From a checkpoint of a small transformer trained on Wikipedia: 518M tokens.
MLP neurons of a small language model. Each row is named by its layer, matrix (gate and up: input weights) and neuron, and shows model dimensions 48-143. Each number is 200 + 40 x the weight over its row's rms, rounded and kept within 0 to 999. A neuron's up and down rows have the sign that makes its largest values positive.
A block is one neuron, or neurons of one layer that tend to fire together. After each block is what it responds to, as a language model described it from the Wikipedia text at the highest values.

L12.gate402,212,232,273,227,187,195,217,230,184,186,217,190,215,278,285,194,198,118,213,153,185,203,153,227,155,198,161,193,253,137,251,211,167,154,174,177,179,264,223,149,232,133,210,196,161,229,139,234,226,151,292,200,227,176,181,219,212,218,164,130,201,214,152,172,213,168,182,312,105,185,187,148,225,149,201,244,152,169,187,193,218,251,205,195,168,233,210,180,211,155,224,155,208,181,146,134
L12.up402,187,258,256,252,134,192,234,212,161,163,185,271,170,228,223,245,170,134,184,175,159,239,176,169,196,181,176,134,190,217,183,254,288,158,285,199,208,170,183,154,231,192,191,217,128,192,198,136,189,184,203,144,178,168,172,215,202,183,152,233,207,222,202,219,267,165,163,196,190,248,172,135,186,235,243,219,240,241,210,258,204,179,256,110,258,195,159,195,205,108,220,177,221,164,230,199
Description: Word pieces that directly follow a single-letter token (F, T, N, f, n, W, U), such as ly in Fly, ie in tie, BC in NBC.

L5.gate67,238,182,225,226,280,230,243,160,181,251,188,222,211,121,178,167,257,170,246,225,204,213,237,217,229,155,238,129,155,227,178,187,200,226,232,170,182,205,230,217,150,194,189,196,208,212,145,242,163,222,192,216,107,206,286,136,179,144,169,181,150,223,212,179,247,192,202,180,229,134,221,258,189,254,210,279,208,173,230,139,293,200,152,235,222,238,198,154,153,116,210,260,235,181,229,190
L5.up67,181,178,231,168,146,182,195,224,215,181,168,221,269,129,273,134,196,220,258,199,203,200,244,245,218,251,245,181,100,186,144,239,210,229,164,188,210,187,209,171,239,330,207,214,119,224,228,199,215,265,258,202,257,226,209,211,139,228,99,154,214,214,148,225,199,112,257,136,247,210,171,242,250,217,233,248,139,146,235,204,189,196,253,179,226,193,194,224,139,125,180,204,234,177,202,201
L5.gate338,185,221,157,138,148,159,148,243,157,197,198,207,239,207,140,227,229,249,237,172,170,160,179,227,217,144,302,218,145,227,181,276,215,164,175,277,208,178,249,249,215,272,241,94,183,266,265,189,156,152,204,191,172,191,197,214,129,195,121,198,265,224,241,205,207,162,240,237,241,203,258,206,198,242,235,205,135,150,220,173,194,247,185,243,262,175,207,196,172,222,163,148,219,190,273,237
L5.up338,190,241,197,132,192,231,199,174,180,241,264,208,230,199,126,155,246,216,248,234,174,203,286,228,237,182,208,177,161,245,222,177,180,198,238,266,202,207,200,170,240,221,176,183,274,216,189,230,212,186,230,168,134,222,249,154,159,198,201,245,238,223,198,163,196,169,160,217,254,145,101,135,225,233,173,218,166,164,255,204,264,177,182,293,149,144,201,177,172,220,273,201,262,160,235,194
L5.gate391,199,161,223,213,169,155,151,261,122,209,146,146,219,151,253,194,177,164,140,173,140,217,157,119,157,276,225,259,153,219,248,214,182,171,221,192,219,222,268,260,218,180,237,248,116,151,238,236,219,191,211,260,188,186,146,171,273,149,204,229,252,185,235,188,233,192,151,219,184,199,261,241,209,172,228,178,256,205,166,115,213,257,222,261,225,245,258,223,182,245,238,169,164,203,185,164
L5.up391,197,202,198,243,179,217,219,219,63,243,241,234,144,254,308,263,237,188,132,222,149,247,118,157,169,229,205,202,245,225,209,200,142,224,295,180,192,221,236,232,238,172,133,203,187,173,162,127,302,257,181,204,175,218,285,171,240,139,230,294,173,177,227,198,185,255,144,210,177,173,179,209,232,191,160,212,267,250,213,194,218,221,222,204,208,203,233,212,175,229,215,225,230,166,180,221
L5.gate535,201,207,220,153,181,201,196,234,242,159,202,181,252,143,164,122,244,217,303,209,169,200,233,167,226,224,247,75,164,204,209,174,208,213,181,246,184,154,248,137,200,159,217,191,185,179,149,229,144,124,211,201,207,168,275,131,171,184,116,184,196,276,144,243,199,219,205,137,250,245,241,203,235,273,222,193,205,120,271,236,220,242,211,233,287,159,199,245,180,182,147,197,238,152,237,193
L5.up535,192,246,150,168,192,202,166,195,155,191,194,227,187,196,170,102,231,267,204,173,168,177,200,212,291,140,181,172,212,203,253,200,257,235,185,133,150,118,193,139,199,205,165,232,190,239,194,186,227,148,228,222,224,215,289,215,86,184,188,169,247,246,265,189,221,186,228,175,221,180,116,207,211,203,215,207,166,198,232,187,198,174,251,187,170,132,243,202,200,156,202,208,208,209,250,245
L5.gate749,186,198,302,221,167,212,249,205,137,199,199,262,202,217,192,143,237,273,241,199,190,208,233,209,217,153,203,127,201,190,162,195,197,163,120,194,186,162,247,221,196,217,88,177,184,203,220,222,184,227,276,174,151,190,241,134,114,195,120,208,209,253,151,228,201,204,219,171,317,174,162,148,211,211,183,258,173,208,274,210,228,216,164,246,259,186,211,148,217,165,173,202,258,170,224,156
L5.up749,222,201,183,213,235,202,247,242,168,214,205,190,238,186,180,185,239,250,276,200,195,199,277,260,280,164,244,123,164,168,174,227,176,204,212,257,190,167,170,220,196,222,130,162,182,213,241,137,157,154,289,182,108,187,234,188,132,174,173,201,220,232,224,248,218,152,289,186,233,227,206,202,222,281,219,211,179,235,298,258,292,177,167,197,250,181,220,124,226,190,155,261,205,202,161,202
L5.gate1034,237,197,141,221,216,237,267,259,187,250,182,156,273,222,193,157,229,241,240,238,124,182,185,205,177,166,173,172,238,171,151,168,252,205,136,144,237,151,178,191,159,148,235,191,186,211,175,173,155,148,276,235,177,236,315,163,146,191,165,172,248,217,186,213,175,238,257,207,213,248,184,215,203,236,181,195,169,185,269,214,164,178,203,280,267,216,207,255,169,97,245,258,237,184,220,151
L5.up1034,217,146,136,251,177,230,169,217,198,185,227,191,178,216,253,212,164,188,218,198,183,183,214,200,223,164,250,214,140,216,162,216,304,209,203,184,194,178,201,173,191,144,135,154,187,158,239,161,124,217,209,155,212,216,257,152,91,191,144,166,267,188,110,241,132,245,283,255,142,208,229,128,112,176,193,240,148,194,257,268,182,207,201,202,219,194,210,262,197,146,193,271,265,133,216,183
L5.gate1570,160,200,210,144,224,201,300,222,207,221,174,151,163,183,139,171,310,292,231,208,162,187,236,166,242,177,244,120,235,190,194,208,175,228,132,216,232,173,166,181,248,246,136,219,186,190,302,209,208,185,273,225,144,184,170,170,142,185,219,190,226,225,218,162,209,200,263,249,261,161,214,279,220,249,222,263,180,196,166,284,261,217,171,221,246,186,202,194,200,172,227,245,158,186,219,194
L5.up1570,170,222,206,220,116,238,232,163,162,247,197,240,173,162,255,192,232,172,229,226,150,283,192,252,185,238,221,195,213,208,181,205,313,213,184,163,209,226,197,226,175,195,150,182,175,120,200,194,249,274,175,251,247,201,237,142,149,219,162,244,204,192,200,204,191,194,202,175,271,162,225,139,200,253,221,181,211,209,122,209,222,250,196,194,246,251,159,273,220,210,130,230,323,101,198,196
L5.gate1578,206,192,210,236,203,162,99,193,208,216,215,173,225,202,221,206,242,144,186,189,168,223,176,156,183,244,247,173,191,171,246,277,276,136,207,216,233,220,204,188,173,172,184,330,195,173,171,252,215,203,180,129,220,216,192,200,255,152,213,272,236,205,163,220,278,211,169,181,217,221,256,188,167,166,155,176,273,229,161,68,213,308,223,191,148,200,216,203,176,211,127,198,136,205,152,190
L5.up1578,197,190,184,205,230,180,238,149,149,193,199,129,128,240,210,212,205,189,163,187,232,223,145,155,171,236,273,214,183,202,291,209,207,183,293,246,180,245,169,190,206,130,254,249,219,178,186,176,276,253,135,186,268,228,199,188,234,174,256,231,151,227,183,225,246,235,177,251,113,160,261,179,184,194,169,182,290,237,158,137,258,201,299,191,156,153,220,236,273,276,150,214,180,263,110,202
Description: Pipe separators after early column-header words in wiki tables (Player |, Name |, Candidate |), plus colons in score lists and == section-heading markers.

L10.gate305,204,211,171,164,236,169,163,232,177,245,125,163,173,153,190,239,130,290,252,191,251,171,232,175,244,254,160,121,211,154,167,183,182,238,222,254,145,161,206,171,208,247,238,189,188,204,230,230,154,131,218,204,100,168,256,192,175,227,207,179,225,215,221,177,188,151,246,240,257,178,213,236,194,255,232,197,256,249,194,189,186,224,267,234,220,160,173,115,236,182,233,253,185,196,157,196
L10.up305,139,146,184,174,240,184,284,206,225,179,211,176,241,211,137,194,154,217,250,205,195,159,234,243,236,155,263,97,183,274,221,198,196,234,212,286,108,193,181,182,182,179,141,282,192,144,214,156,193,210,202,223,192,163,245,146,153,230,187,160,261,270,249,215,203,181,198,182,217,230,210,247,257,138,205,196,212,215,192,129,160,178,188,202,214,153,217,205,201,161,207,171,148,216,199,225
L10.gate568,209,183,227,264,165,145,238,239,202,189,225,217,251,183,142,194,149,268,207,226,167,182,146,171,252,244,153,124,268,215,221,140,162,145,186,253,177,142,230,150,132,189,201,205,165,310,208,147,221,272,281,213,227,174,271,190,197,179,214,221,203,207,225,260,201,239,208,212,200,197,170,216,215,119,218,239,218,232,184,230,191,266,187,206,143,157,220,198,153,229,293,237,188,233,185,294
L10.up568,242,181,177,185,188,164,191,190,258,156,200,264,177,226,140,118,271,142,171,199,196,228,221,155,175,212,193,199,220,194,198,165,165,231,178,195,206,195,222,267,226,203,229,182,189,167,167,232,281,224,184,237,227,263,164,185,207,179,100,237,173,201,263,148,197,132,173,163,162,201,212,144,211,254,133,171,187,215,213,194,111,188,270,123,135,235,190,182,144,174,203,159,243,154,201,214
L10.gate757,244,173,200,125,189,202,216,217,183,176,240,261,225,227,139,273,245,177,176,192,179,172,161,204,181,291,165,102,158,191,148,168,230,127,265,220,187,185,195,139,207,240,149,160,178,227,221,214,212,225,225,177,252,211,199,144,202,244,148,186,143,149,170,168,140,211,205,145,157,242,240,221,197,236,194,192,192,188,206,215,228,265,175,192,201,298,226,158,210,230,252,207,225,185,157,242
L10.up757,256,151,192,300,156,193,209,232,265,194,266,155,188,207,193,158,174,226,187,157,221,181,215,204,241,197,244,181,136,179,178,221,133,280,237,244,127,152,203,172,120,180,191,198,205,197,214,200,176,215,241,161,161,201,219,244,265,143,206,214,221,216,173,204,246,184,261,183,211,261,224,230,231,135,161,251,238,186,136,162,153,183,204,196,205,225,216,158,229,217,223,164,235,222,154,144
L10.gate790,198,131,251,284,290,177,224,219,152,172,220,285,261,147,216,176,160,206,201,176,243,203,186,146,158,221,156,174,181,211,180,200,212,181,200,212,264,217,239,300,198,237,163,196,158,207,140,239,214,149,264,238,159,198,210,221,188,180,165,209,166,243,220,276,218,212,218,208,118,178,187,145,201,314,227,171,184,181,236,207,195,193,242,252,229,238,211,179,267,233,217,142,192,227,227,234
L10.up790,238,123,200,269,136,200,175,184,150,150,163,194,243,200,180,260,268,150,163,170,144,259,111,204,170,221,219,218,242,181,193,153,154,326,166,182,293,221,235,224,154,172,164,227,225,189,188,228,204,218,202,178,248,238,228,226,225,139,233,202,231,165,195,238,226,203,170,261,119,217,175,191,269,214,252,194,198,211,167,223,166,200,205,218,220,243,215,187,216,234,166,220,256,201,193,222
L10.gate957,243,253,194,206,211,143,188,226,142,227,245,273,218,146,147,197,267,215,205,206,148,181,126,221,216,193,164,156,212,187,219,210,241,229,131,216,215,263,251,150,230,216,210,240,178,174,200,198,305,180,174,243,179,211,236,109,127,269,202,220,212,198,246,284,184,151,242,243,224,139,167,251,201,153,197,201,265,122,135,206,201,210,275,192,184,168,221,177,211,230,220,172,238,179,299,254
L10.up957,171,239,124,253,184,221,207,193,199,198,198,186,180,211,236,251,201,180,218,218,221,212,242,213,213,268,209,178,189,224,194,229,190,171,225,212,246,207,219,197,128,136,204,251,216,119,228,220,166,178,106,165,164,189,177,157,196,141,169,204,244,202,193,252,169,148,194,215,175,160,209,200,230,170,176,253,214,219,178,237,185,171,280,218,154,209,181,185,224,233,250,142,218,157,235,161
L10.gate1001,185,215,221,133,234,178,181,174,215,157,238,114,279,222,202,140,191,169,187,154,181,244,237,243,216,134,171,258,111,227,117,175,227,284,216,156,173,123,264,185,159,168,231,265,185,195,244,208,180,223,145,217,196,264,191,214,188,210,151,232,118,225,157,249,165,166,256,208,233,146,257,235,162,191,189,199,269,172,234,157,207,182,215,196,238,152,200,202,203,184,263,157,171,140,218,285
L10.up1001,212,200,183,280,157,173,253,286,151,210,233,148,181,185,262,159,189,230,151,219,275,257,213,126,273,232,172,121,130,241,204,117,173,192,159,216,193,200,195,220,260,257,248,145,159,210,158,248,194,291,216,185,162,223,174,175,149,158,121,210,188,171,186,209,206,215,270,105,218,184,275,197,128,164,210,178,237,208,239,208,219,141,215,193,219,221,199,196,188,145,219,191,180,208,192,208
L10.gate1147,233,132,236,223,262,193,212,99,202,185,152,122,225,216,208,195,152,190,182,190,266,228,293,201,264,218,223,152,175,185,218,194,237,233,174,192,194,232,218,230,217,158,184,239,192,200,179,247,231,176,242,230,143,170,195,252,89,203,182,134,252,215,199,218,233,193,193,242,307,222,225,202,216,177,218,211,225,195,201,152,168,157,181,221,210,142,247,198,221,164,242,195,255,142,163,142
L10.up1147,223,251,174,194,206,202,161,194,138,262,252,186,229,214,210,132,206,164,147,167,194,228,251,250,183,225,140,233,196,229,171,226,220,218,210,215,165,178,239,182,127,194,238,249,173,175,290,258,138,167,227,303,235,182,168,155,259,187,223,243,196,196,155,249,177,219,212,167,134,200,191,199,274,192,270,225,271,228,179,214,231,174,251,148,184,160,205,228,279,203,230,252,222,158,179,275
L10.gate1348,251,212,198,139,283,212,251,171,194,211,164,168,212,162,195,251,240,190,228,191,188,199,257,203,211,200,209,200,198,164,174,202,172,169,219,253,244,221,237,200,200,260,146,221,139,191,267,198,259,249,182,250,217,211,149,151,223,166,200,225,182,241,239,201,232,178,246,194,217,213,222,158,199,161,186,129,189,149,259,146,155,254,215,218,198,207,255,145,159,175,201,152,163,183,246,193
L10.up1348,205,219,249,220,176,246,187,143,217,265,183,148,180,263,230,214,228,157,144,225,236,298,230,239,195,161,249,235,123,239,148,209,236,216,159,213,209,228,165,154,188,231,175,230,195,174,217,230,139,238,248,179,154,175,263,152,191,154,202,225,218,226,219,208,173,167,282,195,182,146,218,262,225,186,172,266,210,198,186,258,221,166,228,262,203,196,187,142,245,149,240,223,233,194,192,144
Description: Mainly "also" right after a sentence subject adding another fact (He also featured, The bird also forages); weaker on pronouns, connectives and word pieces.

L12.gate855,199,250,270,250,202,210,227,193,204,212,205,123,252,179,247,166,106,176,234,205,201,203,193,178,219,226,222,160,225,201,169,206,219,201,174,251,232,236,207,260,178,188,219,195,165,187,113,170,186,189,239,256,155,214,229,202,191,183,206,137,223,157,166,186,272,287,196,149,145,227,203,205,190,242,205,155,240,181,194,182,213,195,180,144,192,239,185,307,166,218,256,249,170,261,202,194
L12.up855,234,214,270,203,200,203,218,206,230,199,175,203,147,184,281,212,165,170,209,171,179,166,168,209,225,267,192,255,257,204,222,184,256,209,193,176,153,192,219,169,211,227,187,169,140,45,233,157,267,213,216,185,276,224,159,278,215,132,241,253,191,165,242,166,276,203,198,238,200,234,228,124,214,221,220,208,175,168,214,211,194,193,216,189,161,147,263,191,220,168,177,208,178,235,183,161
Description: Colons in song durations in tracklist tables (2:49, 3:46), plus other number separators (0–24, 2.7) and word pieces right after capital initials (R-ings, P-ere-ira).

L5.gate9,253,124,136,244,217,104,216,221,194,154,161,277,184,152,197,168,93,190,164,161,267,236,272,229,227,189,94,174,220,188,232,267,143,178,155,226,182,250,198,211,244,186,201,275,209,166,223,170,132,199,243,227,163,273,150,214,232,180,229,172,234,236,250,232,206,178,158,322,222,201,154,205,199,208,226,274,181,230,177,241,180,207,216,179,236,234,214,200,250,205,269,228,183,288,166,77
L5.up9,214,236,224,224,220,196,237,189,202,250,150,193,129,198,216,251,188,141,186,189,274,171,150,231,126,254,139,194,222,184,182,173,286,243,190,249,171,236,202,158,223,211,134,199,198,173,157,206,216,171,156,252,204,185,145,145,259,177,218,199,186,193,186,202,168,255,208,226,175,194,166,232,153,199,175,224,157,187,184,305,235,242,291,212,212,189,159,117,239,241,200,269,157,191,208,192
L5.gate57,189,213,197,226,205,209,104,208,200,213,219,168,170,236,269,204,172,201,181,205,192,175,215,205,168,260,204,197,194,172,276,174,136,200,187,244,170,197,251,204,241,246,139,197,199,161,127,239,182,208,201,167,257,210,127,164,170,195,193,194,150,147,207,262,195,237,180,213,247,175,245,196,201,226,206,203,177,176,119,107,255,245,167,173,242,303,199,280,267,223,282,243,96,208,226,225
L5.up57,280,159,260,139,206,217,142,160,173,169,176,191,167,184,264,208,129,206,189,237,203,240,180,327,190,120,128,198,240,155,199,235,229,254,187,171,183,207,188,138,208,193,183,177,198,185,175,213,188,185,251,252,212,216,155,272,241,195,183,132,253,213,109,117,208,198,175,226,266,250,157,157,284,300,232,231,224,168,188,218,261,226,207,209,267,141,171,160,198,219,260,241,176,219,168,224
L5.gate157,163,171,173,173,258,192,163,215,107,155,219,259,165,181,260,214,159,134,174,148,244,242,106,290,203,135,118,179,205,250,203,179,207,193,262,130,231,217,169,132,107,172,243,238,173,125,132,222,166,185,274,235,206,181,214,203,230,141,204,194,214,151,239,163,226,191,148,223,247,213,187,251,287,202,269,201,261,249,240,251,201,196,159,171,243,189,174,145,181,205,250,192,138,281,197,195
L5.up157,150,155,208,212,141,205,214,190,169,196,157,193,177,213,181,254,203,139,209,178,193,269,141,236,243,201,140,159,212,228,248,160,196,197,216,206,230,194,195,192,233,86,237,205,194,190,173,195,175,227,185,223,153,170,179,293,271,164,167,205,122,183,131,203,144,197,167,239,194,191,215,158,167,148,286,205,210,214,124,169,329,210,218,184,204,268,202,197,215,194,169,202,191,247,218,171
L5.gate333,182,211,159,128,209,144,198,171,211,150,250,201,268,238,173,143,158,231,202,171,196,213,226,194,235,170,200,158,136,177,246,203,201,209,219,198,200,267,200,212,178,211,144,222,158,144,268,178,230,131,174,245,195,203,225,191,159,183,202,192,189,189,176,187,186,157,230,227,150,210,284,211,145,211,264,210,174,228,213,138,167,212,272,173,162,176,194,181,168,132,203,185,134,192,244,88
L5.up333,210,190,187,148,244,199,177,198,218,172,301,258,194,150,137,149,172,167,237,178,245,213,313,259,211,156,193,191,183,211,202,172,156,208,138,266,170,248,203,263,171,235,209,218,210,228,293,188,220,124,185,209,196,182,197,214,148,166,269,213,200,162,213,222,130,172,237,249,282,153,235,250,149,182,200,165,214,122,169,192,176,183,215,100,251,230,230,204,187,157,163,204,216,159,199,210
L5.gate452,211,143,204,201,194,158,226,234,227,234,171,236,100,232,183,174,177,204,200,100,159,208,148,191,217,226,160,209,192,193,184,259,141,200,208,183,169,234,224,195,206,214,185,216,162,247,249,215,209,239,244,194,224,159,172,134,176,193,200,121,169,181,132,132,160,133,184,209,280,265,209,191,249,215,246,180,248,150,249,191,190,219,225,184,179,154,193,153,227,254,193,226,207,239,265,205
L5.up452,163,254,226,219,203,189,159,264,172,100,147,252,169,199,255,215,196,253,179,199,244,190,175,148,158,221,162,175,233,212,184,270,231,247,149,221,179,203,223,214,217,238,239,220,174,215,192,221,152,201,201,259,194,158,151,218,200,192,172,175,302,210,132,118,246,157,185,201,216,231,209,208,102,223,248,212,153,196,214,244,174,165,176,245,236,195,229,140,206,192,194,193,180,230,215,110
L5.gate576,150,263,192,246,205,242,143,187,176,179,242,193,165,211,206,200,181,212,232,201,214,280,277,228,215,222,146,239,244,237,229,208,216,261,188,294,191,209,191,204,175,183,284,217,162,93,264,193,185,153,178,242,200,253,204,251,189,147,163,82,227,150,145,140,194,218,276,164,193,241,234,299,215,184,214,242,183,128,178,197,237,224,236,178,221,216,210,176,231,199,235,134,174,121,217,241
L5.up576,203,109,263,240,220,185,229,202,155,184,243,172,72,258,236,214,195,152,292,175,145,207,226,180,210,180,155,231,203,190,199,154,155,212,195,225,187,226,192,197,213,172,166,214,126,224,107,177,205,126,162,196,194,150,244,144,222,200,142,161,239,253,188,171,213,157,241,200,203,186,136,196,265,141,182,240,270,152,223,266,213,222,259,180,288,249,213,173,170,280,141,194,241,191,213,247
L5.gate1188,193,235,228,151,158,205,191,180,235,168,196,232,186,179,221,208,163,137,259,200,186,166,145,131,194,152,138,202,207,237,173,199,203,170,222,137,254,179,217,151,132,238,171,211,176,137,151,175,210,119,264,185,197,174,182,223,201,189,184,123,262,207,228,156,234,187,179,163,122,176,217,187,257,250,252,245,251,112,168,234,276,249,104,118,202,135,244,214,201,193,155,188,164,161,196,176
L5.up1188,229,226,218,199,156,203,169,230,185,136,165,179,173,192,274,241,201,141,146,225,167,200,89,192,181,245,141,184,111,207,200,159,181,235,126,166,175,220,201,198,138,209,241,254,221,206,153,226,183,182,162,211,317,285,109,211,207,165,142,223,254,173,152,171,180,167,258,170,193,223,219,178,212,191,202,124,193,225,244,179,192,205,178,177,278,210,180,170,145,193,247,157,200,148,161,207
L5.gate1598,236,118,210,167,204,163,166,191,221,180,229,190,187,240,214,237,211,158,171,216,211,189,178,213,260,213,193,128,192,196,160,174,142,215,210,192,149,225,213,132,239,209,60,219,173,178,193,172,175,220,282,187,226,254,231,286,207,221,210,145,111,191,209,164,228,196,194,243,189,212,223,250,204,179,249,259,236,140,107,155,257,222,174,203,190,214,162,205,199,189,152,268,195,223,241,147
L5.up1598,219,143,256,159,194,232,244,176,177,194,171,221,139,199,217,220,244,111,191,262,242,122,239,159,170,137,181,159,241,239,178,219,198,284,221,202,119,260,188,168,230,195,219,231,200,248,194,204,257,163,145,128,186,204,138,217,195,205,210,167,257,135,138,210,225,209,230,228,273,153,245,204,175,212,154,171,198,255,176,284,245,201,241,243,230,229,215,157,212,228,239,218,141,192,164,184
Description: Second word piece right after a word-initial letter or fragment, often in names, as in F+ly, C+ly+de, N+itt+any; also en dashes in year ranges.

L10.gate82,193,139,170,229,209,150,213,245,239,204,240,161,234,194,213,201,246,238,195,202,199,155,154,251,212,266,172,164,225,221,116,248,196,175,194,246,165,198,238,203,208,201,190,198,161,200,186,214,158,192,288,170,164,207,137,240,213,308,163,219,215,178,200,227,171,245,237,213,255,233,182,198,182,178,170,244,202,195,260,209,221,242,207,208,243,159,194,168,138,237,162,233,188,202,160,288
L10.up82,221,171,153,207,199,169,213,247,125,201,209,185,210,300,227,222,199,170,190,203,255,143,170,177,258,189,157,193,222,231,182,166,221,144,219,225,189,213,224,196,223,208,134,210,181,213,116,223,117,186,216,183,168,221,144,169,202,231,239,153,213,236,233,234,183,263,192,237,186,235,199,135,154,245,168,281,223,217,280,181,210,199,202,252,186,128,196,195,229,225,189,140,237,280,190,207
L10.gate495,187,159,192,229,212,186,171,228,186,166,169,159,201,210,160,213,195,168,208,206,207,217,176,234,216,180,246,175,157,220,199,235,211,193,151,255,222,210,230,179,226,220,157,174,155,202,179,161,282,238,226,255,155,163,179,129,112,239,146,228,186,174,236,207,131,205,204,239,217,170,282,184,237,155,182,242,264,139,234,185,121,133,236,198,213,203,209,180,204,255,184,205,226,249,175,163
L10.up495,208,205,193,160,267,215,167,248,161,119,215,198,144,137,197,180,191,166,238,230,168,179,110,249,208,168,289,263,112,217,193,145,188,162,187,248,250,224,187,228,173,215,258,189,264,111,161,193,207,223,211,239,223,186,228,158,196,266,230,203,200,206,209,155,181,139,197,192,208,205,226,240,203,252,168,226,108,199,194,116,124,166,185,168,187,198,191,200,182,195,233,179,245,198,205,289
L10.gate794,233,125,179,171,256,165,133,174,176,192,134,194,185,171,192,101,197,158,196,192,146,193,193,223,260,208,133,198,147,198,187,243,195,195,199,212,188,200,211,232,240,176,280,193,149,194,172,193,232,205,233,132,172,206,178,152,195,212,207,156,188,268,207,235,209,209,152,196,199,199,245,197,184,215,203,244,179,213,238,109,168,186,256,195,234,220,252,149,205,160,184,130,218,133,205,171
L10.up794,158,187,247,218,129,187,230,253,236,149,163,165,160,190,241,153,194,215,237,197,235,158,251,224,234,196,252,219,212,238,151,176,195,230,186,303,109,168,237,218,306,203,174,197,170,198,214,176,213,219,270,190,253,207,164,259,198,163,207,186,162,187,228,182,190,234,182,117,218,215,183,241,137,144,167,179,211,210,161,158,186,147,181,191,183,200,156,187,173,146,232,214,202,154,108,206
L10.gate908,217,162,177,294,222,199,206,269,196,210,172,187,230,233,128,127,207,181,217,154,139,212,220,262,155,221,248,208,215,211,212,234,190,107,145,198,221,158,237,191,220,189,189,207,109,150,182,196,234,219,215,258,238,197,159,177,148,219,73,189,196,180,192,242,231,263,245,182,201,252,191,92,290,270,178,265,228,170,219,138,187,224,162,219,253,178,194,175,139,193,244,186,228,145,172,175
L10.up908,198,238,187,201,176,222,130,198,152,217,164,210,229,154,221,256,251,167,191,171,163,154,201,217,198,153,193,157,204,216,147,252,233,186,180,195,233,124,212,257,231,244,262,144,172,128,256,307,183,137,268,210,186,223,227,173,154,206,154,171,223,186,204,126,162,238,189,204,281,242,235,187,309,268,188,239,226,209,253,240,173,198,238,239,206,231,188,149,202,188,154,115,270,171,136,219
L10.gate953,239,195,182,215,170,171,173,229,145,191,142,151,194,197,213,215,187,160,227,189,195,185,149,168,215,199,217,170,197,165,211,258,157,195,109,168,132,247,318,192,232,213,226,211,104,194,217,262,233,221,206,182,143,189,158,189,175,183,166,156,275,205,243,161,171,242,267,129,230,222,183,221,271,156,206,235,206,147,206,165,217,321,217,237,233,188,180,166,165,205,209,206,206,193,154,185
L10.up953,197,152,185,173,141,227,178,244,145,172,164,165,169,165,199,139,293,179,191,227,110,173,204,228,251,213,267,197,194,201,286,233,206,178,173,211,147,242,238,204,225,255,224,181,190,144,163,260,186,195,229,160,253,208,176,200,218,218,211,200,210,228,222,161,206,234,196,109,318,243,195,144,311,210,210,205,224,192,170,109,199,243,226,255,288,187,186,97,162,218,134,247,215,180,142,233
L10.gate1288,94,210,213,239,192,182,256,153,169,210,160,242,253,177,182,173,212,215,197,204,264,217,219,223,218,171,189,157,220,235,164,204,96,240,149,197,175,214,299,224,162,230,212,202,100,194,245,284,93,171,176,218,164,142,208,255,207,279,102,221,185,217,157,190,169,311,257,223,222,225,175,209,234,162,182,161,233,164,225,227,202,208,191,198,227,190,115,202,146,269,220,185,184,218,174,163
L10.up1288,239,181,193,90,198,173,250,246,228,216,164,209,202,204,168,185,177,148,203,189,191,195,128,184,209,150,280,166,177,176,162,192,222,228,233,98,186,196,167,146,250,169,276,142,198,264,188,170,198,312,223,209,185,223,154,212,194,207,209,218,224,186,259,111,169,194,233,271,218,156,220,263,228,144,172,176,162,236,217,146,177,214,217,189,253,154,216,236,178,183,151,228,129,232,151,154
L10.gate1328,263,158,222,195,217,151,237,288,150,241,187,191,229,186,167,154,222,197,222,176,191,115,192,235,252,168,207,207,220,169,184,233,179,123,181,201,220,190,297,236,214,226,275,132,130,246,169,175,247,259,207,192,200,217,239,152,225,197,197,221,140,178,174,208,218,176,180,196,193,208,218,164,220,198,241,246,221,192,222,195,257,230,226,220,258,249,271,207,162,205,232,163,197,243,205,155
L10.up1328,193,223,139,158,218,246,297,233,193,236,184,215,203,178,124,234,269,138,172,172,214,130,267,156,193,188,172,225,217,190,148,220,151,145,252,214,228,207,270,207,236,256,263,169,188,175,162,229,188,246,218,185,247,208,150,208,187,115,253,203,99,218,213,195,224,145,202,142,173,230,195,189,177,177,239,259,221,223,157,210,272,242,198,226,252,290,187,146,167,216,312,169,251,166,161,144
L10.gate1405,194,212,172,234,197,177,224,224,161,159,207,169,250,214,234,121,210,171,234,196,213,226,192,227,174,190,227,139,187,214,234,161,174,161,214,177,186,232,352,214,198,231,200,268,68,144,183,238,141,251,155,148,162,178,198,225,181,210,167,265,198,188,208,171,215,204,247,216,255,212,183,195,207,180,170,230,254,154,161,244,201,280,122,165,237,204,157,207,207,215,161,163,210,194,156,200
L10.up1405,217,172,157,226,123,189,262,223,133,201,195,232,181,172,148,168,259,225,128,190,196,163,162,135,203,256,192,220,265,201,256,181,175,187,195,240,200,158,179,223,224,261,214,110,207,205,140,242,191,144,204,274,216,255,167,221,207,214,220,174,196,246,175,155,198,225,253,169,181,167,154,119,187,234,165,177,171,330,237,163,178,168,218,201,182,96,177,160,232,201,137,168,197,231,119,226
Description: Pipe characters starting or separating the header row of a markdown table, e.g. Year | Title, Party | Candidate | Votes | %.